python train.py --n_head=2 --d_mlp=320 --vocab_size=8192 --activation="geglu" --qk_norm=false --extras=["capped logits"] --init="uniform" --decay_shape="linear"
MLP neurons of a small language model. Each row is named by its layer, matrix (gate and up: input weights) and neuron, and shows model dimensions 32-127. Each number is 128 + 32 x the weight over its row's rms, rounded and kept within 0 to 255. A neuron's up and down rows have the sign that makes its largest values positive.
A block is one neuron, or neurons of one layer that tend to fire together. Before each block is what it responds to, as a language model described it from the Wikipedia text at the highest values.

Compound-word hyphens. Hyphens joining two parts of a compound word or prefix, as in online-only, three-year, pre-production, non-aggression, also some slashes and dashes.
L4.gate264 [145  96 112  83  54  97  47  87 161 145 167 107 108 107 127 120 156 105 127 142 148 101 148 132 112 172  63 143 155 177 143  76 135 142  90 105 139 136 136 105 140 169 157 138 168 104  26  86 159 133 134 131 162 142 103 130 161 144 140 107 139 121  95 188 186  72 143 146  99 109  58 125 122 140 127  96 114 137 170 133 106  94 107 149 128 127 211 101 121 151 120 172 105 129  75  81]
L4.up264 [183 149 134 154 147 141 164 183 160 130 123 102  86 145  75 132  84  98  85 132 193 114 167 164 115 126  87 164 127 103 108 150  83 121  92 158 120 107 156 137 127 118 102 100 166  53 157 122 140 125  73 137 117 162 178 146 182  78 156  64 103 150 173 138  96 118 129 123 175  94 112 140 142 137  96 143 144 102  68 146 142 153 161 138 115  96 109 138 103 142 127 152 150  74 135 159]

Compound-joining hyphens. Hyphens and dashes joining compound names or words, like Katanpää-class and Metro-Goldwyn-Mayer, plus en dashes in ranges and line breaks after captions.
L3.gate26 [ 88 129 123 140  74 135 148 177 136 107 164 130 140 117 128 182 143 104 109 181 126  87 123 130  81 132 175 123 153 164 109 129 122 126 128 104 117 132 165 115 126  67 120 103 101 143 127 168 221 105 126  90 120 201  67 171 172 147 112  96 115 127 109 143 143 122 107 137 116 177 100 100 108 120 119 169  90 112  77 163 105 149  71 152 127 144 171 122 163  99 125 203  75  85  97 133]
L3.up26 [148 152 107 127  96 191  99  87 113  60 116 118  71  95  93 118 114 150  74 104 141 154 101  99 157  86 115 138 182 134 127 157 142 103 157 146  64 121 185 145 163 130 115 114 170 160 115  57 122 156 104  80 148 173 117 154  93  41 116  99 165  83 134 159 150 145 118 122 112  42 112 118 139 153 169 124  82 138  61 148  92 103 127 153 166 159 109 165  92 111 134  76 130 105 158 118]
L3.gate44 [153  90 112  82 153 152 138 151 126 111 141 108 114 112 107 115 148 134  90 180  48 150 113  97 112 140 105  61 166 123 144 194 108  83 126  71 103 102 103  80 152 143 157 183 173 143 177 132  82 130  81 101 143 144 158  77 182  96 122 125 207 175 150 110 166  98 185 123 115  92  85 138 149 126 142 149 112 139 189  94 107  97 151 178  96 122 176 105  43 109  98 128 115 133  96 112]
L3.up44 [118 107 167 106 113 102 101 179  93 104  90 185 184 116 113  99 144 110 129 157 110 158 148  99 122 172  97 159 175 142 144 127 132 129 150 107  69 112 151 172 202 140 104 124 141 166  87 133 145 167 122  88 134 122 126 111 107 170 123 108 157  59 161 136  74 168 162  81  99 139 139 148 112 136 131  71  86 162 128  97 183 129 168 157 105 141 157 116 117  82  96 143 106 123  98 129]
L3.gate68 [162 101 129 111 113 163 139 122 154 116 115 142 138 104 143 147  98 173 127 102 140 202 166  91 135 108 132 139 146 142 179 145 154 140 119  74 155 128 141 120 129 217  98 156 169 135 180 117 116 154 153  90 135  92 124 114 129 116  99  95 103  98 142 165 139 100 212 131 159 114 172 216 185 155  88 125 124 140 177 116 154 143 119 189 108 109 199 104  80 124 142 159  93 161 120  75]
L3.up68 [ 96 150 204 129 182 125 133 127 135 116 113 124 121 116 105 191  89 151 134 104 164 174 164 123  97 128 142 156 106 236 143 144 109 107 120 154 121 175 162 145 202 136  86 132 128  56 120 159 112 144  93 128 155 143 150  80 145 164 106 143 131  75 167 200 154 161 154  30 124 111 149 161 131 159 113 109 182  81 116  92 140  87  93 124 124  67 169 123 125 183  90 127 142  86 178 145]
L3.gate99 [149  99 115 144 181 146 120 132 139 159 114 148 111 102 118 147 119 135  94 113 134 125 115  81 116 159 112 150 125 110 106 141 137 117 126 108 171  86 141 155 122 109 131 138 131 151 119 147  65 143 122 159 176 101  78 114 108 135  73  95 184  63 124 137 133 155 150 146 128  91 125 186 164 108 126 194  50 113 140  96 116 149 103 192  86 167 161 151 136  82 155 173  68  94 133 187]
L3.up99 [ 92 161 145 113 182 171 133 125 100 121 133 152  95  76 118 153 147 145 167 151 172 189 171  98  97 106 180 156 120  66 106 151 113  79 115 111 169 155 102  76 179 195 159 104 107  93 169 161 116 198 115 168 171  98 133 167 162 197 148  62 178 128 122 131 182 122 135 105  99 169 145  69 160 152 107 160 106 131 115 140 155 143  84 133 160 112 131 171 155  87 107 107 118  81 121 124]
L3.gate113 [211 144 135 127 165 167 163 101 189 114 124 168  57 140 103 139 149 120 150 127 133 157 126 146 184 113 109 155 137 103 123 157 139 148 158  55 119  22 116  95  94 147 142  99 124  69  55 122  71 164 124 145  72 108 121 127  90 100 129 126  94 176 112 162 139 143 138 119 174 115 122 168 156 105 133 133 103 169  85  95 125 122  78 114 105 100 114 103 173 125 141 104 135 157  88  88]
L3.up113 [133 205 179 152 157 143 128  99 115  71 147 176 132 121 188 164 157  99 124 104 116 190 156 139 166 105  65 222 167 140  86 113 151 143 145  79 143 164 116 146 165 128  89 151 111 146 143 185 175 109 152 111 123 122 195 142 151 183 150 118  90 114 106 110 146 101 145  90 151 113  96  96  99 144 116  75  98 123  87 128 116 158 120  48 136 121 181  87 121  82 124 128 110  68 132 133]
L3.gate145 [146 102 114 146 104 148 121  37 142  79 198 146 129 161 132 152  84 135 121 164 134 179 128 107 176 143 122 164 129 119  93 150 162 149 153 107 171 122  71 111 114 125 145 102  62 136  67 130 114 160 104 104 154 135 144 143 139 159 114 101 181  91 113 185 155 106 126  81 176 121 125 173 140 115 130 130 108 159 192  55  84 179 123 185 111  59 137 147 164 107 134  78  64 132 150 117]
L3.up145 [102  58 145 133 152  94 106 122 140 178  75 160 125  49 106 132 147 143 215  93 197 183  92  89 116 100 124 186 130 118 176 128 121  52  83 105 122 132 103 153 184 157 136 152 134 130 133  68 105 125  95 163 132  93  90 116 111 156 124 123 103 146 112 105 144 141 127  91 138  92 144 134 144 121 106 113 141  93 114 144 157 152 157 146 138 118 151 141 106 170  92 134 123 169 158 161]
L3.gate244 [122 150 177  93 148 167 142 139 154 154 146 152  65 100 139  83  84 195 139 114 120 147 188  67 171 136 122 128 172 176 176 123 152  96 127 110 122 100 116 106 126 117 147 186 125 142 118  97 147 131 112  98 138  70 113  98 128 153  63 144 175 114 133 124 110 155 139  62 143 101  89 117 140 108  50 183 132 116 183  98 141 114 107 154 113  98 173 103 165 135  60 131 125 174 139 119]
L3.up244 [112 145 117  91  83 169 120  63 173 160 143 159 140  85 101 119 113 134 151  87 141 105 134  69 143 155 118  67 126 105 131 175  80  82 119 138 155 140 116 143 168 120 100 100 184  76 125 141 155 190 114 104 102 165 133  96 149 110 103  75 178 125 143 151 107 139 110  78 157 147  55 176 122 157 118 139 171 126 134  96 155 144 109 155 158 103 174 148 140 133 126  83 116 155 158  81]
L3.gate287 [174  62 139 127  91  98  75 115 127 159  97 146 115  92  83 184 147 174  45  76 212 130 144 156 162 141  63 156 131 139 157  92 141  94 112 140 120 104 135 134 118 125 121 140 135  67 131  64 154 169 122 133 155 129 139 125 140 120 143 120 170 126 119 126 147 100  99 156 104 137  43 129 130 128 124 127 112 108 134  98 111 129 141 142  81  90 115 134 124 137 152  95 108  63 104  89]
L3.up287 [216 129 166 166 124 127  80 140 102 121 130 153 128 166 113 132 168 132 136 128 128 124 162 108  70 123 102 155 128 184 124  93  64 162 123  80  77 114  81  55 158 126 127 147 124 115  83 150 118 129 119 145 158 108 142 116 155  82 113 108 108 126 165  86 124 161 116  42 115 153 108 120 127  69 191 101 131 126 128  96 132 197 137 102  69 165 118 125 113 100  94 118 133 147  99 113]

Line breaks in structured data. Newline tokens ending a table row, infobox field or list item in Wikipedia data, just before the next |, - or = heading line.
L7.gate15 [147 124 115 143  61 156  66 147 123 112 121 170  95 129 123  96 133 129 169 170 140 130 174 154 102  93 120 165 118 174 111 108 146 108 104 145 138 117 135 174 176 162 108 167  99  79 131 134  77 146 103 123 199 153 122 132  85 160 178 129  88 200 181  95 106 129 127 100  88 108 167 141 122 158  66 147 140  91 123 124 142 157 144  63 139 201 117 130 191 172 101 147 173 123 109 142]
L7.up15 [140 108 153 165 121 153  99 173 125 124 116 103 136 142  87 106 172  81 124 143 184 131 109 140 106 122 116 171 150 112 125 122  99 140  94 177 177 151  87 156 144 131  52 126  92 142 124 170 136 164  64  86 151  91 101 162 121 136 119  66 121 184 100 151 127 155 170 162 123 130 151 161  89 156  81 148 116 134 154  95 105 191 120  79 127 174  87 161 159 171 109 107 100  86 139  58]
L7.gate102 [117  99 143 141 130 136 137 106 189 151 163 120 173 118 137 121 157 115 115 103 129 112 150 132 160 175  96 126 110 140  89 186  98 121 198 167 121 129  89 131 133 116  67  92 145  75 116 158 123 131  99 103  94 145 119 116  86  94 107 139  95 119 172 101  81 142 118  36 175 137  58 194  98 150 162 108 138 128 103 166 130 181 121 149 161 197  96 146 136 146  88  60 139 160 151 115]
L7.up102 [ 92 110 140 189  97 117 132 126 151 161 194  77  94  98  77 111  85 205 173 126 145 120 167 114 200 107 147 103 111 121  95 148 131  83 147 140 200 153 147 105 172 158  90  70 156 159 149 149 127 137 121 105 112 160 122  89  58 102 113 100 133 116  93 109  80 151 104 143 123 104 151 162 155 108 165 178 130 130 166  94 119  97 100 119 117 140 135  90 125 157 114  82 123 149 142 111]
L7.gate139 [154 119 154 142 141 152 144 126 133  91  93 161  74  68 138 143 143 151 133 111 161  57 161 148 140 130 125 174 145 163 105 150 118 151 156 141 113 160 117 130 138 113  93 189  62  55 135 125  88  72  69 147 118 131 114 140 147 112  84 116  86 149 154 128 111 132  84 113 150 108 139  85 144  76 116 115 164  88 175 105 112 144  69 153 123 175 117  91 153 146 101 131 120 184  67  47]
L7.up139 [197 146 186 136 130 163 135 132 143 130  94 149 138 116 118 158 152 152 107 103 113 109 164 135 130 103  86 118 138 160  77 133 116 161 153 224  83 144 101 136 167 171 119 155 114 107 117 149 143  99 112 186 127 164 124 182 122 133 111 170  91 164 137 159 150 105 127 143 149  89 156 109 136  82 108  71 136 180 148 105 114 148  99 161 143 165  41 103 144 145 130  99  81 165 112  90]
L7.gate157 [ 86  94 144 117 154  69 138 115 101 128 120  85 124 158 149 102  74 133 163 149 139 131 153 183  88 142 142 150 136 148  86 127  93 126 156 131 123 215 111  92 112 159 100 156 162 192 117 110 102  95 143 144 126 167 179 136 183 156 154  88 133 161 150 128 161 139  81 172 146 137 145 130 122  80 127 181 147  66 129 136  29 175 134 141 161 136 142 124  88 181 134 158 123 111 161 194]
L7.up157 [127  73 119 112  72 163 109  72 139 131 188 111 170 110 156 151 147 147 174 141 166 130  99 130 111 144 159 119 121 124 139 140 121 148 179 109  98  88 130 198 143 127  87  75 142 138 158 123 123 212 179  94 211 117 123 138  86 116 118  87 142 158 145 103 188 125  72 106 129 136 142 161 146 129 137 118 176 133 118 203 159 124 104 128 126 115  92  94 117 107 109  65 137 129  81 149]
L7.gate187 [119  63 150 139  75  97 103 140  98 156 115 120  71 118 107 142 132 131 121 127  95  99 143  80 101 108 132 104 141 110  92  95 154 148  84 165  88 118 139  83 113 139 122  97  58  87 153 141 100 114 105 168  70 119  86 130 101 144 133 140  94 169  90 111 117  86  67 115 134 114 171 134 110 136 155 106 109  94  89 166 119 107 134 116  79 162  62 133 102 174  99 102 157 145  85 127]
L7.up187 [187 129  83 170 153 188 109 114 158  82 136 122 126 130  88 134 174 109 119  95 143 157 105 104  83  98 149  79  78 130 116  95 134 131 118 177  81 107 134 139 139 115 110 107 170 105 132 156 182 133  98  88 130 125  87 196  89 142 129  86 112 120 155 116 141 109 131 136 154 152 124  95 146 106  76 133 161 214 141 198 107 122 164 180 184 173  88 129  92 119 108 191 123 133  37 154]
L7.gate219 [122 124 111  89 119 118 117  95 125  25  71 140 174 139 118 145  90 109 108 136  96  84 145 148 111  89  87  78 166 138 153 100  88 127 108  91  73 130 123 173 139  76 114 129 132  59  85 102 119 153  90 185 112 141 105 129 152 112 125 111 138 131 134 148 183 141 114 127  95 129  65 118  96 118  99  94  94 115 178 120  65 106  90  76 104 153  94 135 202 100  94 106 151 141  81 150]
L7.up219 [114 145 132 177 128  97 118 111 151  59 127 187 160 154 149 159 112 174 138 155  88 106 155  90 157 175 108  93 165  89 138 159 104 132 104  71 125 151 160 150 158 130 147 139  98 170  90 148 202 162 129 158 168 112 195  98 161 163 117 131 181 133 124 161 174 145 166 159  95 149  80 142  89 109 174 132 139  82 182 146 200 134 131 194 117 158  93 110 111  58 133 126 141 135 107  79]
L7.gate237 [143 144 160 218 127 137 106  79 138  60 125 145 120 101 145 104 128 124 135 148 149 109 166  89  59 105 172 116 131 158  70 107 129 135 153 103 106 145 138 173 151 156 129 135  60  98 116 164  84 162  97 138 142 156 138 175 124  99 121  93 132 194 169  82 123 166 108 147  89 100 182  98 138  96  87 137 142  68 105 125 112 139 120  90 111 158 123 140 161 172 127 114 135 126 144  65]
L7.up237 [112 166 131 140 133 105 145 133  83  99 137 156 147  95 115 145 109 133 124 157 100 112 139  38 114 151 157  19 174 143  83 152 131 100 108  98  99 140 218 132 136  95 154 150  72 134 109 112  91 144  89  74 160  89 142 129 156 149  95 141 176 144 125 133 144 154 133 116  98 134 126 157 139 109 170 148 213 100 195 102 120 122 131 119 118  99 187 100 168  70 122 145  96 129  94 174]
L7.gate288 [125  98 133 100 213 144 144 183 156 124 148 136 170  71 149 102  67 131 173 146 150 126  90 149 127  90  68 124 171  92  66 135  86 128 194 140 154 142 116  85 151 132  74 152 122  91  99  68 120 209 127 126 168 123 110 129 170 151 126 147  65 188 124 152 107 127 123 119  67 138 113 142 146 103  75 167 123 147 123  99  99 142  81 121  83 106 102 162 150 114 124 140 150 114 183 123]
L7.up288 [137 104 148  78 122  65 198 135 132 131  83 105  86 127 171 129 107 146 153 172  63 161  86  63 118 122 125 168 221 166  98 164 112 163 161 107 227 189  92 148 138 112 140 147 107 116 112 159 149 150 152  91 145 112 181 177 147 111  86 112 110  69 166 121 158 146 118 111  59 133 145 117 141 151  69 107  95 173 175  86 126 106 150 140 172 103 156 126  65 177 111 104 106 117 128 148]

Section starts and decimals. First token of a new section heading or paragraph (Track listing, Appearances, According), digits right after a decimal point, and table separator rows.
L3.gate1 [111 129 123 146 101  69 109 169 164  95 197 124 134 166  94  74 180 129 110 140 123  87 116 150 154 107 122  93 115 121  96 113  77 136 185 159 133 153  88  87  76 100 126  82 117 125 122 135 133 137 120 138 135 177  56 104 139  95 154 112 119 120 152 124  98  87  88 109 158 145 126 130 129 137 176 137  57 108  45 139 111 157 117 137 140 171  45  64 148 109 103 110 125 122 127 151]
L3.up1 [ 60  50 135 117 133  36 102 202 193 130 170  95  87 137 132  95 161 149 119 100 107 125  94 122 134 108 133 104 121 146 167 201 111 123 168 131 154 182 133  82 103 104 137  46 152  93 132 148 124 117 108 152 163 147 128 138 133  99 150 199 107 122 169 110 135 117 133  78 145 105 143 166 140  97 139 140 128  58 117 119 147 149 115 184 118 134 106 121 134 132 113 180 159 124 144 193]
L3.gate66 [ 66  77 151  77 165  95 182 113  66 122 113  80 167 171 111 118 135 166 131 125  98 171 172 148 161  40  41 169 112 164 177 114 165 122 140 121 176 131 135 109 112 133 133 102 163 192 146 129 220 152 143 197 106 133 117 131 144 157 143 167  60 138 107  76 149 117 146  89 103 173  84 143 108 122 127 107 134 109 118 166 207  86 124 109 146 141  86 146 191 164 111 119 110 159 154 162]
L3.up66 [ 79  85 169  66 180  79 121  93 127  96  85  55 202 110 115 108 180 119 119  82 118 117  92 106 156 109 125 101 124 119 144 169 151 190 128 154  70 121 199 134 107 107 103 120 123 144 124 107 130 155 131 115 185 108  92 115 115 178 101 178 145 167 139 127 161 146 141  73 122 103 107 140 102 112  86 118 192  94 140 148 100 114 125 166 151  98 123 110 164 122 109 171  92  79 135 120]
L3.gate129 [143 197 101 175  83  68 121  93  74  88 107  96 141 145 115 143  66 109 108 150 168 112 148 194 163 133 158 133 130 127 136 109 182  87 121  64 133  94 157 121 123 146 156 156  67 139 111 149  99  99 121 171  59 101 122 146 123 126 128 130 170 100 110  57 121 115  75 128 175 114  71 152 141 169 104  97 118 143 124 105 129 125  89 146  58  98  88 117 155  66  86 110  98  96  99 140]
L3.up129 [156 133 115 141 150 100 177 130 125  74 156 124 117  89 115 181 126 134  90 169 123 115 111 185 158 150 119 145  95 139 128 164 140 138 116  89 123 133 156 175 100 150 157 155 111  83 171 127 131 178 132 150  53  88 133 126 153 135  99  84 126 114 146 148 122 154  96  84 121   7 105 153 153 118 130  92 126  88 183 137 173 130  72 164 124 182 106 151 161  99 100 117 118  93 117 142]
L3.gate165 [135 155  95 141  87 105 179 121  72  71 166 198 149 131 129 139 153  76  92 125 157  81 133 148 130  78 133 102  64 106 167  81 142 136 115 159 154 132 148  97 128  76 125 124 124  93 122 121 214 131 182 187 132 105 137 102 114 127 194  85 169 146 137 109 111 118 116 160  86 107  70 173  90 111 137  64 110  70 104 188 101 102 140 127  78 146 105 131 140 176 122 134 117 139 135 182]
L3.up165 [ 48 129 121 161 131 168 148 143 119 145 108 100 174 133 144  76 102 139 100 136 157 125  82 137 171 108 109  93  60 125 128 124 133 122 188 145 122 138  95 155 113  66  84  83  95  85 104  97 161  69 127 167 110  82 132 117 152 107 139 147 138 109 143 156  86  95 115 115 134 140  71 175  94  74 112 161 146 129 127 202 137 218 146  97 168 158  74 123 157 118 104 123 141 179 133 154]
L3.gate169 [123 126 182 168 104 114 135 114 109 153 156 122 145 177 126 107 136 122  87 158 148 123 121 145 143 120 160 135  79 103  93  90 210 164 127 179 159  94 117  43  93  83 110  59 180 120  95 173 109 103 111 175 155 177  75 134  76 124 177 160 120 119 106 128  90  95 127 137 144 184 110 165  75 104 176  93 138 158  74 132 111 156 111 158 178 117  75  88  84 140 132 121 166 181 112 117]
L3.up169 [122  53 139 130 121 137 115 162 157 154 111 106 148 121 155  80  77 135 145  74  75 166 114 101  94 135  69  82  48 128 159 145  89 131 190 146 137  90 152 151 166 142  41 178 181  92 213 136 123  92  95 138 144 177 106 128  58  85  92 144 162 113 127  96 125 136 126 130  91 154 157 138 123 117 127  85  79 124  77  89 140 118  89 157 104 156 138 126  57 171 126 110 114 105 100 149]
L3.gate173 [133  89 141 127   0 119  41 155 105 163 107  90 128 186 147 114 111 148 142 101 114  59 117 149 143 110  96 141 159 132 141 116 175 136 104 130 111 151 115 120 119 119  95 104 126  88 110 133 141 142  83 134 123 154 178 125 130 134 126  99 112 120 129 143 111 128  80 134 164 107  76 160  57  72 122  76 140 121 119 146  88 128 157 125 124 129 163 134 146 194 122  98 129  80 162 100]
L3.up173 [ 97 101 158 101 102 183 121 155 109 144  92 116 154 117  80 125 176 149 146  95 147 112 137 118  95 196 125  98 177 189 141 186 126 144 127 131 138 143 176 164 164 119 100 140 124 110  84 143 182 158 139 133 106 102 195  76  89 150 105 132 130  97 154 140 155 190 157  48 133  97 135 140 124  83  74 133 145 113 129 131 173 150 132 182 208 154 140 118 169 173  92  99 140  98 116 108]
L3.gate184 [143  48 120 109 126  76 142  74 109 135  71 118  92 152 128  88  90 115 102 157 100 136 175  93 132 124  67 103 123 123 173 141 130 119 100 176 152 147 124 114 183 118 120 100 137  88 127  80 167 119 147 147 113 156 120 176 164 137 152 127  97 147 136  93 134  95 153  56 129 131  93 170 116 109  80 107 110 153 179 155  95 129 122 188  61 124 120  44 119 217 121 200 143 177  86 182]
L3.up184 [136  67 168 110 175 105 123 149 108  69  66 179 110 147 107  61 160 114 134 110  78 137 110 127 152 170 101  99  94 116 152 130 151 138 101 126 116 154 148 136 101 102 157 107 117 127 171  71 112  78 124 139 119 144 173 160 175 205 148 143  87 173 165 156 187 111 157  56 108  68 107 156 142 130  46 139  86 142 163  81 173 155 111 176 130 132 150  58 141 151  73 166 120 121 101 151]
L3.gate312 [138 131 133 108 219 146 168  93 139 104 179  82 177 114 187 133 153 174  97  82 164 138 132  82 163 115 133 136  80 131 152 166 108 146  96 214 151 143 118 131 111 158 105 168  88 146 156 125 131 164 124 190 120 115 177 135 154 173 131 139 131 125 156  75 147 118 116  83 153  60 171  68 199 139 126 135 133  90 147 126 210 136  73 126 163 136  49 103 119 103 147 104  89 186 130 138]
L3.up312 [131 153 162 161  81  93 162 100  89 139  84 117  75 172 124 157 127 101 184 137  94 133 160 113 163 104 102 153 112 187 119 139 111 163 114 165 147  79  73  56  59 165 102  92 122 126 113 139 151 197 147 166 162 100  81 142 125 177 144 120 117 172 182  85 106 120 111  96 135  88 126 116 102 166 108 139  89 155 115 102 180 114 115 140  78 201  75 117 144 140 168 116 115 114 122 188]

Section and row ends. Closing == or === of Wikipedia section headings, table separator rows (---|---), and line breaks ending a paragraph, just before a newline.
L4.gate137 [114 148 136  86 111 154 116 121 104 116 139 125 184 183 110  91 147 139 116 126 127 113  96 139 124 128 118  98 145 126 128 121 156 161 131 120 136 137 176  97 132  71 139 112 120 108  95 126 176 186 123 174 108 128 141 122 107 143  83 123 187 132  98 143 125 134 116 138 136 139  93 151  92  85  86  94 100 145  52 192 142 121 172 159 146 176  29 143 123 215 105 100 170 142 127  94]
L4.up137 [113  92 145 140 104 135  88 134  19  89  90  85 126 112 134 152 131 152 122  96 156 107 169 159 130 150  74 123 175 210 140 135 151 128 118 115 108 110 120  79 151 154 100 165 100 112 110 177 133 118 158 115  98 149 233 123 134 174 135 133  92  74 119 141 108 161 116  89  87  75  76 151 147 122 138  70 176 116 150 100  86 130 131 158 149 132 151 148 155 146 159 102  59 111 122 141]